config = dict(
    hidden_size=512,
    num_attention_heads=4,
    head_dim=128,
    intermediate_size=1792,
    norm_eps=1e-05,
    bias='all',
    tie_word_embeddings=False,
    extras=['capped logits'],
    init_std_up=0.0174,
    learning_rate=0.00106,
    lr_head=0.00425,
    decay_shape='linear',
    dataset='wikipedia_en',
)
MLP neurons of a small language model. Each row is named by its layer, matrix (up: input weights) and neuron, and shows model dimensions 288-415. Each number is 500 + 40 x the weight over its row's rms, rounded and kept within 0 to 999. Numbers have three digits each.
Before each neuron's rows, "fires on" lists the tokens most often at its 100 highest values on Wikipedia text that the model never trained on.

fires on: " and", "'", "N", "s", "-", "|"
L4.up239:588545498486526424534537545424478517490420482408525462518479483571459477456492509474566513502455441490547530463473470528481539469536527516537408550501531460493383468529534530582472595551543483454421459499484490533515514492468442504506477464462520471532577478461541557574510501518548597500534481475518510528536554459425532515520578529478441456543566447471497503512536540465483522479525

fires on: " |", "C"
L4.up847:536537457452509447426489565462424478539496558481438524484544489574560466526458563419457476459498467471480477517432507541560530535493496483481450422488522469420491493553454497527509526411526552514476546524462538490500511557460460496493490446484511532469459507596516476538540534473511534473452461487461447498524493505481527525471604400529397521507541491540503431450451477470513410482404

fires on: "'", " for", "3", "4"
L4.up1587:486525494512489496510551526563487479497531476485574484510496482480559484420457532474499474525524491444422415585536421535598509537564447521491506536473481478529448442545459540488505499512528414504502487463571470541526446503477512444534484459496539419469456449537495465601472524525512530523531436414504561522490454535518509482507578492485508518491452473547510479505473559447536546483506

fires on: ",", " Votes", ":", " Informal", " Turnout"
L4.up358:442484452508427477525502456561455471559493565463521484487510565451454475548508535467475454447485449477466457471488464529435515513496416514450489556532509470471432446479456450481577497479488475506467528495429497479483596412570460514508461477478532492494496496498539496521463440447505579454450463369512480444494464492430503502502546566524466541526506503506525464502477500455515470481411

fires on: ".", ";", " =", ");", "==", ")"
L4.up479:482511447513476504472519514518481439562505558540470461461439492532512511489425561431481501443475469508545490496437473438476505513468485518509485499579441515467424493520482504451474612503525500462498542472486529510478549485528537531606493466519505469422545516493483515570507537378492543457436490504526542462540558492460496424444487507503505517525524474489495474446487469510534514490481

fires on: " |", " and", "---|---|---|---|"
L4.up395:502464418548528488542537484478463475545509513463470504459498538536572533527482478516554414585523482480486448481525453512510547490514461543480453464507503467578507457531518506478511529446491484522525440438455506417514598506558454451517521529493478503478452504433605515550486512517464527504580496491500474457462542554494534479582518438474478491478525418529505487480490608513506495482506

fires on: "'", "(", "."
L4.up1125:569513515501446461491485519549529570461522433494517489479459477500476506472513471488440572524504462401453464444532471443554512478486487546470488443473543481433583463544467515535400530454496465508508466479507513495488479470534492481533509489481484489453464494520544519549496417431524530497538494478475596497467494476478508502542578473535514450530515529495495498459449530458461479490495

fires on: "-", " on", " way", " back", " 28"
L4.up1231:524511496535469503551383428509488482491508588508457486485514386547421541489522509522481458549492475451454530528468447451488554541546494474472478521539514485508449515492428504525522501457571550521454452505553520510532522523460566533504473502538501456521494469550555497539538513473501536510483531478486477504506445508557478433493486474484496439594541472553528473496525468517593476465510

fires on: " F", "N", "V", " and", "F", " (19"
L4.up155:477494496532516502518479519465536447549490515472445493500514526539553523536477532491509487556491554530539490572521496561507482514489534576509521410563517429596517485562497520499507525495536506425419561458497477493490522532561512432540413509526454479511426479545510507475541558460539563520464468467478494523486513477492600594506581505515491553490484516493529457560459465526453507449503

fires on: "s", " their", "\n", " and", " the", " ("
L4.up156:509491458474524453479509558515530504546458496547452513557479429526488536515442468519466474515517543495519475506465445528568453457501474551454568444470466466417478488476518456440461567474540497502510505475490500479470534412493511511479501514561507546501478463577593498534480519500504505483573509455492468523520511548544531455527588507537484501537494526535598480515518496527534491526468

fires on: " |", " went", " go", " going", " goes"
L4.up436:492530563506462573479565514570468520565529585488525540445575490479520505487485469470499504611502505507530505500517504500563460478555523509472494499455486471623527511511498475408537516554495495459477502509471484483419497513421528455482492490561487550484454505550493544490553490491538523551524535525461588526547521488533517564484476459430536550494494497492528478506469482564499459470538

fires on: " =", ".", "r", " |", " character"
L4.up1198:464430508423449509496479561477465551470575541518552542493519506464524509421471436469496498510488504484551508509472540502504497509527486460466502445538458475419370539472523456452461515498487452485524455504505483516471445555501483427543527524487493464503562448479522525542446485535487528498513463527551520549552505583526506471452474502456480469579550539515550499465477498531439459484429

fires on: ")", "\n"
L4.up104:493495440522457586543448494500513569500488456482495567457456498553470480534489483549514513513518455525532525543574456442570467487503537479491450532497505469521569457560509491534455497482495541496444490521468485537536468456479497520452517515457475508497452424544529507520538484486515490488448533466556481524508508518500499566506532547514462512560615489503550479511430442512486479521476

fires on: "W", "R", "s", "B", "D"
L4.up208:514468415512493543530472496489509527596548520508564427506561486495541488499522494464556533493473473544495484456466526531556562536579533453529469545539516463497536516516491485464469475382510470462500481520519424447534554500536553427485528455540508481513524499551502469538517509494480546434502444442518505492511555427474543444583507522480430483563619460500463455489506506488516509487521

fires on: "==", " =="
L4.up166:501483445434462506440520514481520522485502478448506532578502468495497529390479470520497491473426508506521456451470474529477601495560501487465489429491475483508494500533479496515459562546540473540460518462491527432521535463522499464551530432564512471524538514494599510578464532437530522549521457464474510417484521582490529541532584441436451542503515488551509463519500486559549464463451

fires on: " in", " 4", " those", " version", " 3"
L4.up326:460463464511558534517458423531432605569488464512544495490506470581507464506508474499468521544518514392504456457432480444573529511543539515436447519567540507452513517476482497501485522500475575589402482466526435517418561490460557457538535505524490461508560435533509559496500482511503534441447437477482506443498457486535542543565490516462443511413521530524555440503487512475473550510490

fires on: ",", " the", "==", " life"
L4.up445:520511535474552453485453412530455513484461496510495531509543540514565525520463430452578512529480447511482469428435530476515554469499515482450448527478470450564521482442496476572443505439503464508478530469490450472468493469508565476580436573501510510432462514539498502510481520492449514491530443469474477484500504573497521537536530544564517589498555581473548505492595481438509408415382

fires on: ",", "-"
L4.up1519:468510453488495522556524521542463471492486485561496608563538457510456430472445540471416412460546444514528503481495462406444520546540451531525504489565431481487447481534514413563472434530529504502523491515464504469489465525523566527515458456499482451494498493557552449514420532470506566504503503470480525440456542447466490528523523502519502559548481450529517549528499527538498516450447

fires on: " a", ":", " at", " in", " under", " 17"
L4.up1273:493429496532501495441524540590524480516477459527442498439495559535473551524503427545571449563465488455553483584500441495536490413462475459514492429551430465526574534516519484480486442497450496466548487509517521491479468475530552480558437534494501345454495473535520510530535469426541534475450446411484571415527519478451592577498518511494500493535501570489514451468511480501471533483530

fires on: " \"", "-", ":", " KOR"
L4.up1184:497453461502439496401542453543467482606423588521445593517516457511487440497494430507455496553547507411422514441454461485511508462494491486516537495525492491469493496447507522458516466488499542523489479525534492551493542460488539447553470463546466502407500501475512571501512563452490524451501549421444464450476566552511528501542547461579447522463575558588555472432498470518558471469514

fires on: " of", "==", " =", " is", " =="
L4.up1458:516515394466531537552508500568402421509567490489464565533549438512562536521497462538555489528445539535504548487476483460515448550465519447470498508534502452510527519524564473528488466525542505568502469526491481459463517519489511511515490479489477572468504473485490509498529555390482505464523534488474492501574510501522542530505588448470513425505557486462520490483470459514565464519471

fires on: ":", " as", " was", " be", " is", "1."
L4.up912:512438528433540529539521497487541417559438439502439513509565497552571495511506536479552478543501503492442507471472558539559534533475515476473496473498500456532490415554532500478509440523500485525478480566501505483452492422472475446458575507544494533499510465553528508570524532422551551436519509451521485468518492421556497497518552569497503463565522498509503415519434518509457564493446

fires on: "\n", " of", " between", "==", " des", " de"
L4.up1779:545511502529446543534548531479532469529448524494538554482491460532569516423372538502499431489544525526526524525473453474496562478492449539554485515481499458533499467455483416475551523575483454466412578487497563454420504505518533493526508554478530386506489454490531533548511539465465470538539503463461508530604493509469474453539470511583493472429555462499506515503496505558524476468504

fires on: " for", " of", " in", "o"
L4.up946:472524483523441509549512528556494549550507492489550505534517443553562499525496534540467481455583468460448439485466484504495547529534522462514493477500450452477536538517476544515474510528514468552387526496462575528405527441482513508448527478491528465495542488523523521508504503452508516536540449490416473478577458494479525531488518486501497472544520555435502479571441533576494537452460

fires on: " This", " this", " that", ","
L4.up1327:501480462482513473431448553561496490450481441438472452540524452503514469524481415491465526558514596480509515507504539493532476478566495519496413523477478520492497519533501474513495563426508556582496480460482465393479434488550463440493535443515539519524432493582552521548448498415447494496513397577585548464463429509486516527492519514444532502512575545458481458437524478459530517483510

fires on: "\n", "re", "|", " most", "-"
L4.up890:532487530568469498492514520541499484496484424393511518516478480483475513500525498455523496472485453475523511530548529508502469461530483502466502473534433432544588503561465479516461492510514488483481509484428538457487447562524490482481484460453520421483415458448576532523479526475449547589484517516529526417464497490524503537512578431510412510492556440532479469544474542483463505455551

fires on: " with", " make", " was", " made", " is", "s"
L4.up334:521495409547434489519403496540445446540481460426506497498544513512557541521418481506559402591490476444531455567542508501470510486476563454516487461446440495522438494543513437482472548471498496554466531490533518512461504502501537450515515533478493549467496480601495487527466530488524537507498475479487529565389458572538555471513455457520521519446496446539522478450513480517547557493441

fires on: "'", " by", " from", " of", " for"
L4.up1306:606528455517433486512434527490563468518541544458506456493409489517449528433476512556436481535433531500527502511460473449569611469534514471479499546506495500509502443497441494476564489463515509525504531498528480438555566434481489426570478508529511453510566481524489543444432567560438504443499613442492567531538439519455606488517481430520447508549534545456455467439531440516527572476472

fires on: " an", " On", " ", " is", " a", "On"
L4.up1100:460545487439448388470537435509522485477554507539482487522510594565521521454448481513573429529492558487496418489471477443486444574549537517498537414497490513560459413502476463463475527519460564547448526517496484521508587478473511515569458543558508595481472542504539565465470513540518490473403490501489450498515533578500525567546491449540480494527501472499531471462536489475486551439448

fires on: "|---|", "s", ")", "com", "di", " left"
L4.up1348:492550465504518392501474564545466481540531619409515524447550479579593503549453489497539492558518450502523530486515531515537494503582482472526518539529485500545497472579538430504480509506473521476490537527546515540473463482419452491491526474493527494434488538474515521581487492504506457464510440479545434552490599567492505531526493517494551552532556485547547508519530515550526463477414

fires on: " ", " made", " such", " 0", " on"
L4.up925:518489460480501503478425538513509513461564503497524529419478498498498459486531521497507492502507444468434519459495485499453573444439509473481424489501507486465452491487490558512527525440586537549536510474480495541536505471516520523524483497561521531460516415559515507482442554472565558521456472506600545452491489508433555509491515450484486562450509508437564449516435531474526507541488

fires on: " (", " |", " time"
L4.up605:492534537538569532524458475526451547538457532497416497496458521516530538500485472499580452502512520469516509474474512439476528478474392497465471510532486469493507499497484462423517596493485455470363439468524554518516527477528491513475507504519481456418552510516503520551543493458532544399521495458496486424504429526545475544485478502369492482513525508529544499539524534462475510461509

fires on: "s"
L4.up1171:481508446488493511474515383551450467577516596507535506506546493528495517466472503511563470531498469493460479530520520575532536517583439474514493535482492472552485505538506460520481543446487486453500496475459483543516483423508574454477571505454501500498503470494538508539538551503539529482497436426437522571518511607484555483496467515495471495558558524486464473453492451468507438440609

fires on: " or", " Or", " of", "-", " known", " Don"
L4.up1025:481512518552472504535464489491528429590489491508519516528489513535459469533502530507529448536500510518506492506494486491548499505535446508467465435488526490472499522565439492591514527503487512473475574492562480505513438476461530431566425474505552511499485459450514494500468482498527510477515516483469462521566489545484527569463509499598433526488497506464557487449522511468496557514461

fires on: "==", ".", " ==", "|"
L4.up1057:485441425502433508453543486520473474532522521502491489523540462503454486426432493541524507454464539551543469457480454481465543453547517505482521397539469449488475497501467478488425585543533517485446503485515515429467474496502535467565514462558516490442523531492535476595455604476483556517489453458487540435488520560500530576579587405449431495475507468522572451516467449547495531484462

fires on: " to", " For", "ja"
L4.up1431:436457455525530500500558476565524536412548504424503449482435460514491483439504563512539472515513559467484492517529466554493465463475482451498471509522412468507500482530544521426533513503519459468486491461481460520541462524489504534500512507491517361552494433447513511551484512455514532492483570518463517396530429526474509517501477446449523504527533510544550520528558550519500424505546

fires on: " is", " ", "==", " was", " American", "s"
L4.up1053:485527467573529522420493474533518449499452618458524481468478498471543562568484460485542519476481441476456510548513450483451532532508487517466556463499425468491531458475492480455441478526489505445483545573472553493504461568466501540506457492523555385428582420465521509522518457464535491496440472444466463472519507482581536488571503568563489525460500485492487452490488491508428515462532

fires on: "."
L4.up313:541501443456450566457570491510528499507506487452493575445470422539518490426446554526455494473555537487531471485439481494399518545554525514409526468516525504476529478531577485530558535498530482499464531529515470535418553431474495504513524461481512485496506566523514495501467515489455487564529515453479501486524552448443542464509525516521508570541451536503647509566463521553505508461455

fires on: " |", "s", " to", " has"
L4.up1217:489487512500486510550548490605522550524491452450480493512522561460534485541466480443550479512492514554525514539520492463546528529444447452487486437471477477444464528489494407611462519545511505521542559479428532447514465593514468523499469465488481470502523529476509477575467525406459503471548523475507501490595534523549457455440561514492549578524552541399539516428556520500490507466475

fires on: " of", " in", " |", " the", " to"
L4.up933:460540487443436555540551466589523448483496533433533550526518497486556538541464514565504526507508563445528456510485551519583552501529509542525491500451491483543515460475417514619503479490505543510464521485464479514535513399517514479567499457471523504470514506560501507582501517449469514528549523549457569463513480476478510462453575472555468535555500510457486462520485520530496515470520

fires on: " in", " ", " at", " to"
L4.up246:532512495481438458517479573551422446490461542431514523553503415486484561513505503482539515471560544559500470454454479419566465476469499463501517492516420485487534452496488502571523549538507545470464469509469532471517501491466539542483511469507475507490561457546585491504521499469562513546502507470448532557536523467377510467521485489524493498488523504537504492504483503524484459439468

fires on: " 2", " is", " score", "2"
L4.up570:439527534551546597549509485518434501501556540472511601580513535524503508478467445573521504551564479569467455461488495456522528537513483476522489487571490473497462454563503539484474531441526536513471452463500528538456452465499598418529566462535433532545465491547514549513497525490501574516432524465488499469458413512518523508533529479495488519531463481502499477448487482487480474463412

fires on: " in", " of", " †", "mi", " (", "de"
L4.up1581:514580499482467535440472526540479515593524526537533569501554478536513451488464482433493533553575556449543501474455373551491505420532533505500522462497561502542516531522475484526570556525509499458468523438531541553450544494514483518554533521593434465497554439543478515532544586405505527518485523444543571452475523492477556546457498490541463499546573544521521455545501526539473502426527

fires on: "s", " S", " (1"
L4.up1144:467533489487494519498492448542451477576492567504508443467471552526485545524486474531499431576488502459543470534559460524526494444462609503444556479537476500551502554471536498467475557516539510457460526449501496515489492483505508479526514538556511424441549510477492456477532494517591544546542474447509491559477466458499528437529483518469461539519560490585513437439515442524501484434501

fires on: " In", "o", " in", "N", "s", "In"
L4.up856:538509492436465440494494495594552520528440470527516511501481460550497537516518548535501539575507539481556555547453504476476470508601495572499454501547485451584426511469471492455420562529477536547449517480458511474549528459497506506481468502442539466440446482465472551484484524494484527554459464446543508602547424508477530516507520512515518559473541495500517513392516530515506491484488

fires on: "\n", " and", ",", "-"
L4.up116:479493583440471476499454554450525491474474505519515574489539532552512465476527579425448447474455532559538454449495472495533473546484548588510476426517498427476512489468432515490459487530562469510503497472471473528535542543525526518519455540489502438473507488494599436565499578457535571551471527544570532464488510486506516494558561477524469473531512481477532500509492520482554576518513

fires on: " in", " van", " is", " 2", " side"
L4.up693:494503546438564587465483489504517468466487543535503563567484529558601559486515519554451520485523528477553450497508518419522557449542506502427529437463552471491446489518496446459426557530488465507466550458503432505545500491446541456544546508481478543456513457504501552486474521530495545506465524528577550525556428577491520475511455530462541552608528473509466488506461472531503515492534

fires on: "s", "y", "ly", "ed", "ry", " to"
L4.up869:483450516516480539523519465563428462523505435482471475489511470531517481507494458522472425592557497472479463530519476448504500471580466497516453442418526466573503487519478490463510520493510444457525455506485516525453482477511491491516516534472568452464537511511490531561522507485499463570452439451507594466480442549551510534576467495446479500518453460572502504477537529429467526481525

fires on: ".", ":", " were"
L4.up779:538521505449489452558488501552526500500504551452524620543635476536527609564495522496477475566574471540511489524508504476530487531536501455426460467554485486529515496516497488504437517491532484527451537483494528436500542507453570433560538433484410502467458502565473547511441468493536534541462496508544505528387490418564563490581512583510474545539509561488553504489470481504415500494436

fires on: " of", " to", "ther", "==", " by", "di"
L4.up135:552472492466470510462483519495539493509501518482487495451493471546573549506421535579499511463475464537544455537541488523512539540502498567468529533451438497511499468496451494454499538516512512424472495544552431509492550467503511516494553526495523454532463425499471499483443538433469516506495571518531491447549523425482505496520492464466498497548538526468531451554446531508513504492482

fires on: ",", " as", " called", " that", " placed"
L4.up143:552474435456438487468469423550456473556511528522527521478489543545509495436519475492491452498475442514529523521525464415499619574517543592456450525535505495563487472522526431556532520413510463435483502497498484491536500479522423522532532526510437501467497487481500467523465489488584505504548528454547559523452515503464516457544462446472454504575529490516460485444428447520504568485476

fires on: "'", "s", " that", "st"
L4.up1329:602484553536493594511550535495458427486483542396533500526508436502512582510486511521507523565454493494527521473538462506562532463507469466511466523453552516491518480523470489440479571491513469448479522482513497440505491402462538511563546537527450481476519482541496495483473539490453500489482539423496581482527552505510526502456559507522515513564523499553610524404514519547483529460517

fires on: "-", " as", " most", " model"
L4.up599:515437514545554546482516481569488463575426469455496506488484558525521494515477496551565473432429475573456504541499442506473536579457391499413483481530517471499459511559489483526490565529557510485421534466523550483482507508515482469469452508467555437453479439517558535468517467508434533508485420473555494462507519483542500547540511473491493455476583471561527444509457452464531595476475

fires on: "S", " States", "-", "–", "E"
L4.up649:566514425528535395557420461481474464470454550479472494462451468494476490486491508443464497489570494443477491497519550522453513493524547491420478530483412505471494483516562521436476552546565552526583532521621505544502445514540563526522504485530500502377551500531501523512466499484464500462494436556582485406520516506508508427548507502479502477531492528460560473480475576513526520409427

fires on: ".", " father", " who", " family", " and", " |"
L4.up212:551547482479515537533505524517475613475505499532519496528500531565504503457455448486598536483466556482564489522516445515499470537516522499449487487532529469489518498466522485488492538511555472496443456490455453460572485545560525527524513413486531524516470541511475534499551482483498566564541549480493514446524475579478509541498540523480411488450578539475539481506534465506523506485586

fires on: " on", " to", " died", " of", " –"
L4.up1109:464513439503526505536496486567505453461405522475468488549557536497525476520453436564497472554448516486509448494493466447603488471517477515486461518490530436438493519464515492488554502539561547481459504487551483507482489532502503452561554498558504539451483506469510524455426440406481571535418514524551555486547452538474536485502477509509475485510518528376518493531370530437552460494451

fires on: " —", " as", " called", " of", "/", " that"
L4.up1568:530447562520442523492481412526488474467471497529521493538479438533475608451521453500475465544517425454516501523543442451519455523568467538470533478475516489450481461478516466474512497481491499550491478539507515491465515533500531490523506477468552444482466434539492538460486520479488546464401559501531519481536441498508527486468445516431507529500501482493533482446520508528483532504452

fires on: " as", " |", " role", " used", " played"
L4.up201:486484524457550488499570469534486516527519515497486591613505523591506501509478417445561469584522453530480498471428501563511496545494585393538450375529501485513533464526519486536435487421571509442415543552498564516452463497476504517612477490557439486413518504517514541496518491528489488541521456511493479533593555491490534579496499555481469530481571540551499511427392433485468510440481

fires on: " the", ":", "s", " against", " over"
L4.up910:464483471497425544528546543561485502507495472514422547483512461451455501522412554511596452512567483423528506581504510501536592525527497431499455431513535467477509456442487471501535517482424603489496449490509535457534497511502496434514477503582473516429420444485455517492453506454542544517386480441537521476593463472479509546587584493467525503504526516445532463479502492421554529478415

fires on: "\n", ","
L4.up992:507499506514461468521500570582476497437518461554530557540555450542460489460413497493509521468519491487538501499540492442541517538486501558485494438482421462523519487522460468529485514440538524527520469506452555512458474449536493523501512488518488496412529488553572501465525547389517543579511460475507471441488494501491482443483555371463528514490537519580545517443589447479547520449490

fires on: "-", " as", "–", " 4", " |"
L4.up622:446415472527556524544550544613467525515462455494533535464502518498452431492488503470565466463512463565536486449447513536524523503481461498493483513461521468437499503504495497584576479498557471529443444460466483492540521527532543436521484504489448537499451514506547499486500467446510550489465472531548551463540456541402506559508564423502459476584485469471559449515516451487509542477504

fires on: " |", " ("
L4.up182:477522446464545571555489433524490530569501558498524486401478506575510563490490528472522524511509486471503464515473533491448523473537453535432517524435486481505428565527543445506546505604579457550489487411452463425502473453466512536503511527595431514504468533568570500543547478453519495543541434500484495457480489517571484542523473460525520559558473432517468472425558493529542514495513

fires on: " was", " under", "s", "st"
L4.up1627:446512489548501504512520504425464519477480522534468495475495458470498556556475488448489516584540450450539512457541371504546513530514495492481483507412500486493550475525569472444473507498433591482478481489602538543483507501520524541512470434532475464433537473553460487555540462469498540496410516592540520429469536552522541497532554515492479389556559525517530531508489498450441498402534

fires on: " |", "|", "-", ",", " 1;"
L4.up1523:478498534486502502519545505586405477453428525450474556540504514479606532453522469480529441490523546539513528508485499531430511557407489526545472453586468400448420527538568428568491476531558532513507547418530497590473471518557448428536515432482518474447539544592504499482532442445477620504454519543525526427487485479452524482572553531521502572522454515498548490481463519477559546525480

fires on: " and", " be", ".", " to", " V"
L4.up1671:460515450445545472533551520558583520465481506482512526495496532433483541500516526521521422483475487538514496498445553429538553500503508515454439464478464443550509461459443512458502482538537508505522402540496381442516491524434496516558448531517511537508436544500503557454416499515449549568462544510479510521558530457508558522524527500455461497554511539436580517477492497485472536502565

fires on: " under", " at", " of", " At", " ("
L4.up73:585485534484400411570471513509520461492442562498505439468460446512518486457497468591513484514547479438568497468476447476477547498502495552497489512478400481566522502454477559481551484440513529509544475503574459478554467461473526522525445540529467482464512475499486582457494440513485564406467463483481510450526524537504585535531528465481430489472545524483570461521560550464494513487517

fires on: " de", ".", " di", "di", " De"
L4.up375:526459484542406446516506398474479546536466600512447540486538447552459505492440482492457417496597460463512488554523515489486502472450441569436505495465486438447472514474540531553479492526500474518528474424537460473425511445485512469503506489477455475508474430440520474485467440492413530458460482502446495459504566475557579493538475505492450564528529532538508512521557471547455477520487

fires on: " to", " de", " To", " no", " V"
L4.up1388:512549472412505492518507521536518538430569560518560555596499506562459495414499487486494483438536519461480488514556464535509529453506508524493447451485489516460488445458489474489483520534555488517432478442497515558544560487492458506630499456467560475478567468461521514495462550536510504514485544473530543468534517460545536491513482489461493516521452529442529515532413553488427508523506

fires on: "th", "ª", "nd", "|"
L4.up882:534519489532522500514546526490479495537526499475494419509528489570551422437478563443516414528474522506532464535454499494482554565531482468439455526522456466498473504519441496517499488524485477532398485514548458435494507515506479459498459515523490493509549510547503469496543544400475504505466515535417512421444500502503505564461579480512431461531510519549499470443526483517546485466457

fires on: "s", ")", " addition"
L4.up1444:495497460491473456496495468510458493530532502524488467464598482480497535466483471527557526504500538531564514515443495501520540419537499479436459548491513498499468504526556496491539517469549491448492474512478544450473487462491521486442494521532530429449541535493507512552547497466505457497466487441556550520503539494363471491511458488449448476518534498487496507498540450518493525490429

fires on: ","
L4.up637:536498518577551487494474516602462514468560466540529511499548536496560519445388496501510476511491461453497480488570522481557548527549462462465461561520493504532442489503549513482462562474521495561451412407474498485497475457546543428529544454473483458452477487492583539520465502429474490465572507462558460351468484489465529493496532508411513537469540476529518465530481498492538498512418

fires on: ":", "-", " on", " ("
L4.up1556:489429441512491458447473523513455507536472476480461501471516488478510533492500489564517477566512488499449486500536448476476496468515535464511447449579492463484573463551501488512529530559527514501462515490533542478482506451557495399509459508564529489487546456502561476556517463419407560465473499491530514440485498498481529583542555492506462522470495486521494531471475526585551485489535

fires on: "\n", " its", "|", " the", "s", " his"
L4.up1659:527467435540406439504502585546521462442444590473503519541554446548509502477499522472570511535495574498455482537572441478524472504579506504526553447497475457538544452432526508455491466419507439438491467519454474433442522534504474511503535484596493471434497529508519532499448526480450506521458466475491506491447519525486544491534508461509506423432514526479504505525492495598494451499453

fires on: ".", " V", " H", "s", "'", " her"
L4.up1695:479479572485519517517481456513503440515528519485468482495462507501527427523530548552479528486534552554477474501503511473571511508531480484533485473550467467540492507505507497473462520542521529515497454530485447559523539420524576485561525465521378415486474524437464534527466495502486543458445530503520471539541451541496605561535448438462455507548475539510488510487555465505501557508552

fires on: " a", " an"
L4.up1771:505520456487499581450570430511505461615482480561524579542478586560523419460480520485489500552525464557499470472505466486470486454558546487457512472512414482497420528537473460529459558543503426483494467537487523525474458527435511553549496458569511460452484459586513539503534492488472509507525534456490516483393504556531519547504511471531506521498573539529496468411540504443479565458466